Weights of a small transformer language model: MLP 1024 tanh GELU.
MLP neurons of a small language model. Each row is named by its layer, matrix (up: input weights; down: output weights) and neuron, and shows model dimensions 32-127. Each number is 500 + 40 x the weight over its row's rms, rounded and kept within 0 to 999. Numbers have three digits each.
After each neuron's rows, "fires on" lists the tokens most often at its 100 highest values on Wikipedia text that the model never trained on. A number after a token or word is its count.

L3.up510:556454513467498481499451476496460531471570565534505644472432448432478564525544499530537498402462495509496541558495518443469444532480506536419534474569482535463476505535492485461466491548417502491477486585475491526542571422476537514553500496415459470521554478530519533432485498459567478424
L3.down510:520456538460433488495463478518506532511508548485498507490456508560474535466536475549508418453511467570553494517508465458542491499512488477506442493479462431504509473556460463505524487514543498481542467493528535514522477530456482476445483533476466584484491541500447460500534496504494474457
fires on: " wh" 34, "h" 28, "re" 13, "el" 10, "ur" 4

L5.up18:520557519506437504453469481531487468541486438454481512463557458540483555467467476493572493482507462540531405458492453527388519521548547550504456541460444495463575435515530520552505468485566496541558507546491464525516475527449489469477517456457525492506427488505487460448467465518536560481
L5.down18:487495476571552540543419465503570442551539548495450467495456515567507511485577531526501551515498499474450487533506506579488573498426436509466528462458540500492551539493471505527527461483454405527536538434432526563505532442526555517459515513547613615479481423488529523570563477499410464503
fires on: "ir" 16, "ed" 11, "al" 9, "ic" 8, "e" 8

L5.up146:539453446509467466420463497459540576484446431501524549487498469469468512455522531456504498486514575444432554536429480490460543520462523520547424477489555582474526484548455474540472499506526459488505494570511486441514471494499523524567491506529552412474517434508507463510552502516545511471
L5.down146:496440515561501492430396461529470516466482495500481572476481491502463503388519479508491470574536526510495469522538510506456569539464577558548528525437436528467558508487472458515531445464553531516511519493479490487481544526516505592547532557463533506522497529540493542528523499469504453536
fires on: "e" 46, "ase" 16, "ear" 5, "ing" 5, "ive" 5, "c" 5

L12.up590:545493545482440508505484557539500594539483543529546512452519479523466463492522488507542487540516534455496426430513475492501513560450506545440520437503443560458555522563461429459454498521512456520474507553462461484533500544418539526563475469450512406496507554425440452491480532491486419507
L12.down590:555517512540467532520508518444496498489548533519485538470460469516546520516504510440556561511475446450508482524550543466532558584481484469505443436546496509462515478471508505531499490513525563482555471482526583548455522458492465454497538474537537568507474386503509528478534448547454434468
fires on: "ill" 18, "ar" 14, " R" 12, "R" 9, "r" 7, " to" 5

L6.up471:488485481488489453497520484433442473435450496446495514419533493422568491471469507527553531458548555565521505509553470469508572530426558563459617543446515557472493472472441536501504491465487493530501467455500521453524518571524534476501464433499525511467566477548502564432520475466502518468
L6.down471:547587500494473520510482481587521548486501488521490496485447484482502510511489445483423523515517590493535504467494547548459425467485512511578480500496518505484490506389555481493503454480550521459486593496515537484405456455474485507501525454449460459581535444493446460487506432478530471522
fires on: "le" 20, "ri" 17, "ge" 14, "er" 7, "in" 7, "ouse" 6

L2.up469:560524463423445502528540453571498552479471499444488516482521611533544459532445541450524546442534515512472577513512492499535498503462539418455413457488469470480447519564496457525548485500501462445547530491488496534550504501495521563457491506485441449526540467487521522543471486542514491506
L2.down469:442472561555457549449441437529536508457528551476462484511447500562525463469494467452458523503509493487494509484445587477572518505507482504496466384514456485468520420502466544490436505540584580466460514489530559494450524480453522518464487400478448534497527531586534548517541510523472506434
fires on: "on" 35, "ent" 11, "l" 11, "ic" 10, "or" 7

L6.up503:496466506587518470458521490451492498495522476512523467491547577534474499473562446438476566499463478438486510536419507509500502487555477511444492431488584486494491565500537526515504486534484493455608552501486494453506434604507448463498396533434480448539539464471507496545502491518474461468
L6.down503:538550570498435548540508509487449501498449500534552534473488496510483531530443525489425488460499509440555512509572524478499525513467466490516494556452427563497492487558539494495474525511511457497552457446617439523580515508513473503513517463391480511502494466515467452544452514581515540508
fires on: "c" 32, "y" 21, "ost" 13, "cl" 7, "op" 5, "z" 5

L8.up87:522551408425508543461489527541509547488525503390526466481443473466541499572507471618523507502493490493450520429547526469490531482478508570492514491526576506545445485503506453559498487471523535484421483493510527557521501540497472498467545531551518511536423492494445497543463537472565448525
L8.down87:567553530527523517538518441522537547593503490579453458480529457470538507477565511492463443446439498512456479487549442524524556457522510485453409526559534500486481552514491561524502471514454513554472497518532519571519520411438555503486436504513593494513481469424549442551467468462491498575
fires on: "er" 19, "ur" 12, "ic" 7, "ag" 6, "st" 6, "ine" 5

L5.up280:562552545495517527549468529494458535535507488507546469581486439463467449420422479495438469476465573464520582532486469504570557503474522504484560440515482489478479525435498537440437479544487533460462472489479501509465529452526510520419468447531477543463455530485511516531527488501577445559
L5.down280:464511493510395456492548419535476496539424473515419563537473509534534519461474532514522541497522548505523569520512549499529486482483507466547509557453516496512517484497492471475497493436465524484548479429469443476524620504433428517541448516484435464423463440457476464514458482489506463484
fires on: "th" 33, " Th" 18, "ch" 12, "p" 11, "h" 7, "ath" 7

L8.up354:503504502460534611507539501439458500504470472565545507508461492464489442579547469534533492447487579483448450481551550492543454401490473469444624581525524430454536533529504546578533491502575460559462502430456456450538541484567482454482435435473534514496475564466497494541562524490481492494
L8.down354:448499492470450442545475520549401579551487472503507508511524477496521504448530536534460469539472478480468544428505465548503427526524515425460489424365473507571552547499541435480555511458501495449539500544466537545492511520556473472448554502522501460522540502440521496506514436460426448450
fires on: "S" 19, "it" 12, "es" 7, "ik" 5, "l" 4, "is" 4

L3.up387:505573405512500552499542568494449442480490544511503484470460542471496436468522460554460502508519465560512523503579494515475489563544531505502471531491557504524436497598461483498457450507506574528445491482500485426569471506418430472479463535466495481477544517446497505463481506486509524501
L3.down387:530464563444545462558465486499502508515432458480482517588468555571479531531478474474564456538505469455497490503487477489531432486506461473503529378491442476516522432467550479494482522512530564528476560523495459519529535495532553523482531583493542468503520505441449478498464474475470483558
fires on: "al" 20, "d" 16, "er" 12, "inal" 10, "ant" 9

L8.up353:446472554468497501430520563476536451514504466551495534505455488463544488509506485505497503497504506434540506490480500541437442428507478490489486508477566557494547534585545534463488421479511469443581524463488487533524568538541511527538473530578496530553507553490547484459490462380569559547
L8.down353:501482536473520485456563520535589512521484490555488507440523523543527563472497503505505530491490434595505566540461504542455490503529463478417519504490579452482602464455489518512536462513452456482517458476470542491542523538475509434522465505533483496495557534502522541527504462495493522545
fires on: " v" 20, "at" 14, "ac" 8, "st" 6, " st" 6

L5.up875:484495433467561442525508453531516521506467556493494518606498494484437494499484586509476516574443493446519412481524517526535489482483543505492508538514452451491497507444496421506507497479461475523468498526456524452436486500377495529526536537500464530496517486469471505588486463470527471500
L5.down875:516479475553526563483497532476522497444412550523523571519480463496432439412442513496493476462520548467449420543510487593549477380557488467485487520471527552534497510511457489505424500513437499542524492539483499516599529475491554494512513528483577520486470456469552482492520505497480477534
fires on: " sec" 22, "on" 17, "ly" 10, " and" 10, "g" 8, "id" 8

L11.up110:526486530515593497482439512536489513432473496488510458414490510494494514545480462503530470484471564530524491477515489504392538479509576525565503515552509503506481509476440429528500502522549528536471541478542408457513547515513481531536478498520555515493505484459494488548487476475443568506
L11.down110:501475509496523558533551465522494439525576550490494444494525479534508506530512487423492524577484419528534543457510555426453540439502449538563540524524464409516433461557451517488480464428510570469468549482540516440481501505498526473440492454511507472505447501522527559576484433469465467544
fires on: " rec" 23, "ad" 15, " as" 9, "e" 8, "ind" 5, "ec" 4

L11.up468:552428577621516472504502530411507591540565471554447549402556498537466553462472499434526483506500499549514486417489488509498512518515495544505491509421432536499612444483485492490386543466537513515466560476430525518512491482556485480451483497458489473579609541503495540438516484515500403515
L11.down468:495480475490517563437503454444515560508495447501532487450546490489534555569489506462435498530471458483511604496483463488528515476443466514517438446530534487475453554533496445555481476537517428520531504460536424534558511518537507552460560425532534492582456437486514476540530453531582497481
fires on: "as" 13, "o" 11, " the" 10, " to" 6, "al" 6, " R" 4

L8.up385:498556494512440547517464459474522409495553528500508553531482482496521495487533488497495558504495554502444474515457440497552468447489450539475497540505500490512515489424548523535500489384511582493492539493451528451420500546472477417490516493553508423556543496521510475524474609506476521499
L8.down385:533547485463499472494484491516510527481450469497539458469473512410543459454500486509533472498504550494487459507500521491437463485567618577516488471442514499502477500468468521531505460455528511572555517517537526475516511520456501507480489417536456504520463498554500398454455546488528473527
fires on: "." 60, "i" 13, "u" 4

L11.up507:522507497522483538509520465540529454538508460481525512455516521506495612529480539508497492552523504491546454489430482510515459493488494534546479548504547459525489519462537492501544399442550471493490500455482493486510548519497501517482505480467474475500442453520519504493489503480546504438
L11.down507:545559467495527459461455457497533453540547515531486444405536503451470479496455552494562477470461465501492560533490467447516466522462497489512535483476513472530449552514492486589565466523517491477514516470517499511525547461569531489519483527529516441491515466487477529588557465489554486394
fires on: "i" 12, "m" 12, "t" 10, "ed" 9, "e" 6, "il" 6

L3.up55:511552529467536449473519582501602573517514535514553469548529508485514383483475466489464472483451491470447544547590501486520543441558527504493477541532524485481449499516485440503496531554534530502527485490489517525520460480430419544494538486553524591450483516446469522438528522540483497568
L3.down55:507462485518478566486505464464530450475467475532475489535481538481530523586470482563507431515464485476557532529486471515528528507457484527530502399536493468493525397492585453506534530521422483538475490411527512519485537517541467501462483545510463505506509480537512514576494510468564506538
fires on: "ign" 20, "a" 12, "e" 10, "ision" 10

L6.up403:421540485433518536592469480519487550528529545512548572514537450465559536505446542527494389549495520517510469513486490480506546498504471474470550525471488517487479564507496455516522503500555497449550490441529520493498475567530472530554478524549459563491489600489553539524438465438500534439
L6.down403:474582417533510482512510494480503541444504504492499475520454541541584562554435469464483450586440490474557477446497519424522441558424519589457474519521440525528483441500493441495522497506464570531538556498579507472464501461498440520513501517531507498476485596488509493425544478440553555500
fires on: "d" 29, "ed" 15, " med" 10, "th" 10, " |" 6, "b" 5

L11.up171:558468435509536540539464532555473457472490559434472516451485433454455510561470436542529525481439547521471481485538578483472504412571526566578515563493509504463528487469487462543488500550499525520461550473518499534484469381490438593541518503487514501418487473503425535498468419558446500524
L11.down171:495481532540512504414522583477511549404494516607545526523498519556476496444479492450497460562478520535460442531524563534457468527477525486499475540442532557534508507472453433438484535501545484504458480540489465491533477466547493461483509473424494555511539488568495500478418493579508423443
fires on: "ec" 17, " he" 13, "ie" 11, " d" 9, "e" 7, "c" 5

L2.up266:537509533500548528414545517470564470417556477439605486522515561546612524453458591548459494477502583503459533551548495477522530475464467534526430501454482558522502471523511544496499575471572444547470490475466523548479534519421431453519538496520524526501450478485420567438484549478569461522
L2.down266:530473448552510468496488529528488469466455482514390490476499411522490533513463517500473553532447414490562470455500446528520530531524451527498492435503444561445462525496579519557478436460484526591516521478525416441541490566536550492526485529462496490525502550500516454533493500478479490488
fires on: " that" 26, " on" 15, "ect" 12, "ions" 9, " to" 7

L7.up216:584533513472482580543382465486419490535542562429485458524493507474519455452495543494409446478499493521491534537415516494552550522451504534525448476529476535497448533453463481546442495568467477494465514536420539559528515474489509579510516566516557529446461507573529475483519469481515532506
L7.down216:460469546427438532472482523502477471521495494526555475496526514566452464496533535427523494488470501492476566511519508469515547577518603503471476470520536522441469580478477531512474592525486500495556498474478499506446574464547572482471508500526547484524497515480518495431579497524466478498
fires on: "ic" 23, " (" 15, "h" 11, "p" 8, "er" 5, "m" 4

L6.up493:528523483553532528454519504418555534483460445460516552509497482526501523515537496456544548517484569514493424472504522487473509441494474483470479562484478509530420442561493532508484476535536522455555503536639492479477547461484445437502530505464542490473452469538551583492536523449541427570
L6.down493:456427570482498475557468481541490549522546482506504447538433502561469522503544500566492461513516488424450565556497462450533514540515511579529525525437518449556502531498501494521551469536534491447465469523419424493479490525532518564536450505497483498530459530476534547560575472494495589493
fires on: "el" 47, "e" 34, "o" 8, "l" 4

L7.up652:504423542561539466560513459469467545513492473543557510480535592474481486524406516516492453586430516488441508566470459536483478445468449455581494490497462523438476517483570578444543420531486480482461463460474478451437461425480517506529488542515458478517441453526502588543519518496431509457
L7.down652:515522454433429544504509563454518527548472515558534574517465433493490505400523498529532464473546490533501469411516474564513431520438567566445522600441517487524550409505567459537468554495520527526470570520536470546548483532534498508513515528434560497463507516487529502513478463519489498528
fires on: "in" 14, "b" 11, "g" 8, "-" 8, "ed" 7, "y" 6

L6.up74:454495516554491568472479470503460484487545499536521492523545563488480540486488496516436472537504524531490405531489496440529503495518490462457528427519498498514434509487540484551487550475438508572443482516468508421473502545491466512456530505545563483475566402516550516560585570486462486522
L6.down74:539490509463477550515551501516548532460408541444482526475427545450454463430460485468489492533534505538515508559545504500474542553538476491505515542450483490503544477526458535482486482564443577474444460538526474519495502518525513552587490549527374421507434558528474453492497416482519471494
fires on: "%" 29, ")" 22, "," 7, "i" 7, "a" 7, "am" 4

L6.up430:489448437514437586475483507519514504539482444503476501523383562485534502548541507610373439451529493561444499468560490515589520471501498494428607542519516436502482550545495465509432471419523458469482537536509446509517445506461462534508475482524466462516505498464534508450526513472512553489
L6.down430:503409488541506495497525504509446544519509521499556477549534465512507488449573528504513460545517461499508545516504521473490499438505451463511513504443524550583441540575475488535484494502414469524401566473536557502467428460484586511523505462478524476601521547510536451519501475532568521412
fires on: "." 36, "\n\n" 15, " T" 9, " The" 8, " C" 5

L6.up989:474475476466466540501498515559526540543449534510463501475471574571599559519502556490461453497551495487523503547523477528538443543516512539439475506557463483466480479552515516469472438450556533484474532515502422464448458533549482466492497441452501465509476553480573483478522444513567592447
L6.down989:530554504498493469502470485494469418535557519510585548558510470429471461486440503482486505453514466514574501461450508444537537473541456529526551486494483475536504544492534472485486522565494504516496531525458530512520421509542468592566511551548516478504460559515496523506566468491460521467
fires on: "." 38, "\n\n" 32, "ous" 4, "lect" 4, "ul" 4

L6.up261:492504501520410501457441478498479441541496485533478489481459490527562451551514497482492587439545546507397490505482436499455503474573501504553432509473466532441464473511562485501491453455519585526443498504493496473588539512446535508495585540500505464506528477547483500530507505473415522441
L6.down261:453491495506516522585460489409577504446536537499490514546492469478516482477493549509483546572484420500494530531539498471579557501456508506454476420492491586487473432421446470456484475486469420496435537488467532505506493500508501504542525422528533511504539534468491456585462504487567532472
fires on: "ot" 16, " film" 15, "u" 11, "ublic" 8, "t" 7, "^" 6

L2.up785:503474570537482521440486501432584535525473535469544532566526482519477452451465570425511513467463536407436438502507575451443590516523533519432493540469493514476513479514577525487456528490576495465525496446516552538509538508425499502561507458477471523518363487464480539470508474480569528551
L2.down785:431455448569505508445524547415518505413510520483445531546490393552437458442495463538484533515457601515503495498523453473525572518468487499514518485473550538510493478532545482520454562531517531457510396478554419543455522514530472550493537501499520484472497565472509504476510560497565419481
fires on: "ision" 24, "ot" 9, "ock" 7, "o" 6, "os" 6, "e" 6

L5.up742:507500485562507592473483482568543449510471521428497501558464549475470499495485497543512509476544459512477449470556462539432441530463496454520434529494444540536466604499472494500533498418476501510492522477489495505537492516520500480564472567508535468531479515547478499528508516474430491493
L5.down742:505413580448499486436525449563473552498512501520492499423558499549504509540500515504502536543462513412487551484466539433459454559589495483505489487521512481530543508484466540449455447483526448522465490527506513440459538555457558431397518467486546512465458497468523562474420562523525560429
fires on: ":" 27, " " 18, " /" 15, "ens" 5, "le" 4, "ir" 4

L5.up730:507481586553491508501518465457520504508546517460505495521508518538453480535453549524424488539418503434443468527485489486471513486452542494464542497487372495549462515510473505588523549463521449467496492475542552550496534493566508476533505403530487520457496512514533516533464515497522480509
L5.down730:467512492495535521454540521484521558428482516475510487519448523506562419580514415512519454489478522570488555463509412517472490508482506517512509498473499490496475491462489520479535457513523481471455552418441545478507500494495446545513597591498538454550487472500537499471518460499423479435
fires on: "il" 20, "ot" 20, "ap" 11, "ip" 6, "e" 6, "p" 5

L2.up831:527491466550579477493530513457493478479491418539527468415494483514503441466449455446541451442461535536492582513481516516521484503521422519429440515496447593482510458519472511459478490607544517505513501483531548395516533532547526551537412585548573447514485521490555477450482594570464449542
L2.down831:490442477526476456523498513467465442461488468542476539578520435477560432480473467486514518509494476487523541530512452542478533463482471528572536517562522405551561426569519440487537526480472452376450518549562438539432523577488559439514513508461459504530467513489434451520524553466472458560
fires on: "ard" 25, " —" 18, "ip" 12, "ound" 6, "pp" 6

L7.up209:470494492482485471444501476504491498489423528437514502504543492498482529463567397459508538469463526485460606471502421455516486457436538503549546502512528534500456454510472498506533527452476572547487491459479491563471537512581480524506437529469482499452526471519543480540467516456500454470
L7.down209:543541457485489547449512521501425492606440490580548511584537462493435504539557493550428535426534549495488504523469443463457462448499497574511464430518453470461486532542511473480507493591520500522521495394442469472565500528443522500563565506485543558464550482522545479506466544468489519528
fires on: "ral" 15, "r" 15, "," 14, "ear" 12, "ur" 7

L6.up264:493534485534504499482437515414588514488472480460483513492547509504495464512554508523560607459495534521520537478417482459455480509481483455541509539546437578469500544534528526526536492615434526536505474527457475528510494492393452506569517469560445438560540516489559509488531542507533494455
L6.down264:477538518444471458447495482478476568466591490464571510419490520478588478505508494452515468528491512496510552518530516536512444604476516480484539487534459500488552536521492555496457495486496518522505442550468456523548529589501480481501518504444444466491565497551488436506529496444514567484
fires on: "emb" 20, " A" 13, "ent" 10, " all" 9, " are" 7, "ost" 6

L5.up189:576496491516499532460485516434449514466514459510490497490516487486514452532500521542498546512522540522493493468516461466456462437443520468494509521510481554467536450510494583531513498550434421488491529485493488448575491485537504490547459495479531459464573487519473466500557560500454508506
L5.down189:504556511439519483488477418521520474547486476514515523524486460478517496578430512530551467522503474559543425541480440533479464453453559488503497524521494484517594525514476583405497483521459465513455471529459477471582475527567472514524450509513509466415491524558465430479405504471466483541
fires on: " be" 21, "res" 19, " dec" 18, "es" 7, " res" 6, "is" 5

L6.up799:465441519466437585510546445478444525487531487446502488506553472453495506521519538513463525515531488478440507539522473499489536477455529600507513514519538511531552475476476558497491511452540584493488435460426517485479587544456478537496528523562485530555586463510431459563582561539563478456
L6.down799:508526527477463485524487499525550499515555537531503515558555496522521559530476485454493495410539518517506442491488524492503535562520545547459533419575474536540426469469514500475513513494464454529492498496502488394518468460446471469541582570514441473553473449539511500525535515519456464550
fires on: "ot" 32, "i" 8, "ib" 8, "am" 7, "areer" 6, "ilm" 6

L7.up276:583502537444538470482534502580501528477435475514502508479509563490448476502564521482523435483459566542479539553505518459498491497473481513531453482586510523523503559535478551541494587517444435541507512461495430454511489465502496573445477483425516463534495523555423524463573508549466482571
L7.down276:492518530507524489541481482511486509507471475455534463445522478512468533438493506614477506477415505554506477515495521480502528475463451521450506503505516463511499519544495489555567471496498499515433458524513521488461491507519625517506503507446475539417567483450480485579506507451457486502
fires on: "r" 25, " cont" 13, "t" 9, "fer" 8, "h" 7

L3.up386:525512482550497504485512500540431472471385544452510550503467563504560508523525442474554440507504456520536532497506528536522572475481466531471457505482534497433486548506499461484477457437513479427429503461529505409433497526414492604496453477582557473489473468449518541461468398520559549462
L3.down386:534491485508508502446489509505484499523542543496559593539510572483541459546544582369485561459550459546536498473519479544509491465486465439484420455497473544509484545560461500510551553487536544528486461495496525513505455477477516562569417505440512512470457484551526512451524500503578531508
fires on: "e" 40, "ver" 26, "ose" 8, "re" 6, "er" 5, "ed" 5

L12.up411:508510518538543516444529474396497473467543487437524455501525523506470544452536477492448544465546484494555458492487448558528421459567461480427520507440530454449499477461512509475522529483464501500520499515529520534489474479444548494538464513464543524443493441537412504465480480566448474465
L12.down411:516540427453501548553473517476535520510440502492523513496528480511480489558440457454552511567471542543499513495547597441547488471500550519446499535558476412520487545541523456524462449523463525525451501479459440490462477463530481477542506500500499478548543465444585478474453566477524479522
fires on: "." 66, "op" 5, "oc" 4

L7.up374:405543507527538551496493492485502432503520507437522529435462462541522519530544471561494530457508495508599528443481493479564534562559447558541472518469546529517466418462538531510539505478490551506511500528435587420469534528452444486474501567527478477518539569561571468493503472542522478518
L7.down374:522531488479469449543517444518568482450435527489517448501513481483520542494472506479443495562441448510469497493516504451412496479489523485463481476494526485577549494545515458493523547429429520469469445530533514519540512432526457529548459539538514517514508492488465486501485493500482565526
fires on: "i" 87, "ed" 8

L7.up205:482531520578560425539572518530463561473415391458472448515474481515515470497482501488460511451412544462500515477522518431400524533559525483518552527513493549448519451532504492433525488533549535495508593462493443414553492537524493563507464497541496487437522524443505432512553493408431532527
L7.down205:515412512408494471494518515519505454458456453550504463460529512487530487512435490443478526596522514513495478538468540490462458514509534464514508470403469429524506555512506483486514493612519436483512437471502543522541528488501512468520424531484556449573473448475523448450466526513409473596
fires on: "est" 30, " as" 10, "ad" 9, ")," 6, " first" 6, "ing" 5

L6.up753:477455459537502523477511572464486412504501416492483568540514564611540493464418480470465452508475461429523506509573514587432496464476462479555478487479583548470512510500464540499504520517551496448505515478516426514549446402506454483501524544504565551556533594510492465463532476474515533429
L6.down753:534509522453461432530469483533468542526500561481498439434513505435471467525515551537586470515515512534443535566483412514471506565496485468439484515460553481524453508500518565524502491477485542510504422507504549489450544521541545497493513498418516502487521480497512520483510495512559498448
fires on: "at" 27, "ig" 10, "ac" 5, "c" 5, "e" 4, "le" 4

L6.up142:491511568547481499533454529534435489494466446493527480471511569418533510445554535520546409451527534479537508518478482530496540471408501520398493502437505531473527437538505459490529522509466505544553486490531531539548445573511454482436512515505512407473540428525447528522455524438550497462
L6.down142:545561508485421489481490439562414594513512576510451465466510489466521510499517425389481502525514523498453544546528529438523496470463521500475554496484499498471436467493504466431557500502500477521475549500510475464489526530551580497541507499437464429451503516509472511496497457487495433472
fires on: ")" 33, "_" 14, "orn" 12, "er" 9, "in" 8, "y" 5

L8.up416:537488435494450509510540452526575445492450521518487531473486474520503471524488516521438501540473518569485502490489487422519477568486516501417525543515531455534560417477489494507560541482517525536524481469548518483546542525493490496443538512478538551482539465449463459592480516504418502458
L8.down416:534472503484507509484550480426413459497486404471507392507459494523580517494531483432521507507534495551511482455464504444477489478499452510539452560521487479463537607512480474486546506498555517489479506491533447470535514523474507509475491555496507482477492474433561449498488529479507518545
fires on: " new" 12, "ent" 10, "er" 9, "ing" 9, "g" 8, "mer" 6

L6.up573:527561466579489510474473443523562480514475515493522452517428522459495485563483504586509487540489513561485546432629465534524446520435537562510420424522467451494487522499468470534504485470508507465462466501484494482508476512513456492449532463538529512570535482459483416576457507500412485461
L6.down573:516511454455512537476506505553473505404504477487511484501509496444463550490456484541424514487499535546519458506442554489461488607531488502548536530468467459492532513462498447505506452492550533537386636435529546537549513511474487484488421497558581524452538542401509483620536544526476464436
fires on: "ir" 28, "mer" 14, "er" 11

L6.up627:538419503529498514558441509445529489546410513495463436458560539534443562476552511501439474479526431544465469524483536485503462515467489480386455524545502430497481438514532509524514464524508535517454501511474455582509533483512490495489478431519412476502510554504505455469557498477474540526
L6.down627:511437485474548466512462528442505524516617493545490520479451505524521448496362499509527462560422500406501534538474519532525524494429468524524545546502437531516479380486467446475506483497449523500489435538499487489545460528521509471466502514503536483468464529549509556519448439453502495526
fires on: "g" 38, "all" 21, "ong" 5

L3.up721:551517420507503505524468403525502512471455516550465535411540441488495461492476494533540481491538458503416558515506471518477522516537569488548460522484527512513501557557396419499508477494460541533374511411576504491534454534531516503485495565506540451496512503367514511502548489470410469470
L3.down721:470421500470452454537534504515515499449489516507430487501491446418485534464507541531553516514483488424523474493534528392523516526482483484514492402499414495501473463527499461468547448539480464431474564445424479430465474532531546484556530458443538587502488432603479541525511529507486542449
fires on: "ed" 27, "'" 25, "er" 13, "al" 9, "areer" 6, "id" 6

L8.up498:567523552495551528451522408550455437500467501475562484514509457561516484488511477482399544553516480422495466514520474507516502522533432570492464422489455555523550421519521457444555454523458463431416449436538463528486459437483508503458510535567547462508446512578484516543590481537558509510
L8.down498:451550482526473523517525535488522518412441460547506485478536522514539461557483506431579537434525545469479457503500445442590442528430534549490574538512455497454543512521425429609472537501567492450474537498511523478451504503466481555472514489454460462484532535468548575502454428390507534503
fires on: " |" 31, " (" 27, ":" 11, "." 8, "," 8

L7.up892:589525490453506424521499435537463533458504534566541521454398497485490519496528437499537500459499494522501485496496532413570490532504461527505492475516495523547511497553451499512465561550504437518534452528409456549505492506548548517471491505478499438525585463518473559511551507419520506493
L7.down892:504548520531523514521461530435514467538455511455443546497548547506547518496509565536494516467507517564488494449518530526499441519474595473482473479469452464503551538557586601479513514525469547573431494539531501431477521459401524451493548507462439484423465545508520454542527468512465464472
fires on: " wh" 40, "k" 11, "ell" 7, "r" 6, "h" 5, "re" 5

L5.up873:483561442512520474479479499486506553551459445451574550547508498494476451542564497499523487475533497480476450546524570528471545534547564509440477528524450546491488608563487440512470480474542435467484573493480557444477522556424504544493504476524602466517460430452513476539570466565457492456
L5.down873:547480508423493466496484522567517458463519554584492462434506511504504544467488535508512451560573499465503449485464529490481518491511525503558544395510494490509566524429494538474525476538491552474470465491514509476461499442499459472608490467498545589435565537532519504432477440478480491537
fires on: "ant" 17, "er" 16, "man" 14, "e" 9, "ing" 7, "ent" 6

L7.up569:497496536540583533495503485540580420474538560529503483488486476451465462580527526529483412467441473493453546432481486496504514495521505505416533512449475511478477511510478498450557514497488492505524478470476516459525525440572513457399574520494522506512461529499498436520515494523435526456
L7.down569:563491496463510515498542504495502489505475586484491495466529522437512525469532567579531455435477460566508538488482534530497509525403466526518503474445474471504523439577543491546514506557578544520514508469491519501463472467474491409468542521458531537519455475477440500532552497484485499463
fires on: "uc" 17, "0" 16, " sup" 7, "3" 6, "a" 6, "er" 6

L8.up290:505603478478541521475509592540527489455555491485508466479338536485553448517438458522491594504498561460485453499521479575490484485487488544463478433502438501500479505522543475513430484504448539489498508447511497495521514511502548497549594441534511511543492527537487479471534586520486460465
L8.down290:492507502562556519529470537485479494507499496515517505458492477449507523535498473552503470520496520539518399452458467510546493474514506442466545543573456476501534550450481493484567554527552471527463583506464498446477518479502441506527568520446553491487530519446454472484478464498506544455
fires on: " was" 22, "er" 12, "4" 7, "8" 6, "9" 5

L5.up827:496520489479447503428454495526511521427515470463525531466450500529546532492511473555532471475455496489521613536487548384602469454431504525467515498567488538436576549513509482555550497469464477501567515468559482500452430577490538516565499530499519422462561484504440518459455563527529494545
L5.down827:445480480550428510489474525559526568467496511477496576531519495508472486573482528507518507508513454479505480602572496545524462483525513489466456506443427567460524538495453443492465517478547453456414526439512418444508437491485509554541564515492483463522505452520535483495373470511569429465
fires on: "ur" 24, "l" 22, " fl" 15, "st" 10

L8.up736:586482592481577534513542491479477495491518426497538496477488517479561582515591481490463478552528485429547504503497540471495523572460459502409507489496459477496547441510527479520498514521452522548535461541477521468550451534497576520450529451537586457495470504504496574550538516505515486480
L8.down736:550439477458434467481477530445477494479459466513523525477529500476505460490530470528507550575465447515506545476467508429513518522464512390515485454494507476519523424539501530512507532445486528411494524473572470548539472610552484557468472485499499440492555466555527532515482526463587515550
fires on: "an" 33, "," 27, " (" 6, "o" 5

L7.up529:515536471448543502480482510533516525491507469571483520470555524481516413543439515531485483481439569537489581516461488538588468510525530511435525540435458542516469458519518504571468542493589541506526486484464480481539450489508442441487471453502521462464471476492453509500540507489415487499
L7.down529:558467600452499570552500445497546444476478512465513462492465546503453553469524513464461470473513519528482531472500483430465585552496566463509472482469495591552500461556496556458543406529489515492523501551586535529457503535507505516573471459481528503494495481508515480521533461548497504534
fires on: "e" 15, "y" 13, "i" 12, "er" 7, "rit" 7, "he" 6

L2.up134:496503505485516580505499487503515494475530461463450581412513577469533516520420479526523565445515473511482550488535534491527513544493491453535471476502477546419577504594516605503506507447482508491541512498499456510599454540429526515528453537488510502488481483534444470488444483499512488505
L2.down134:510530479515567473456459503606525485452529501479539523516534552480532496441477459468551498467460500458433535531547612467474525448480513482485582521478562492471532534552487519505541540474530458490476501604549461488527494495519499491451511438468422567507521553570523528449428470491518510491
fires on: "or" 31, "ur" 20, "ul" 18, "a" 11, "l" 9, "ar" 4

L5.up673:548452505535526496538535515503485471518462476485537519482472548500464617474463470555520531475497472478429468532524488453491505543464414496471464558503538458434461551488610498498466465511463514517455503486472503543469482491527439505567472500497409538518429509573550576485503549538486584500
L5.down673:424598544574546520520418521518520468465434462502517587493519544487476553497528578506459466438516565530493502435475475444446515506466471534524531603511517499478490470554486457495537497519482535531482432560480565511544519494504454400491425508416471521524453491502475545488545543546525566523
fires on: " ex" 36, "x" 13, "\n\n" 12, "in" 11, "g" 10, "ong" 9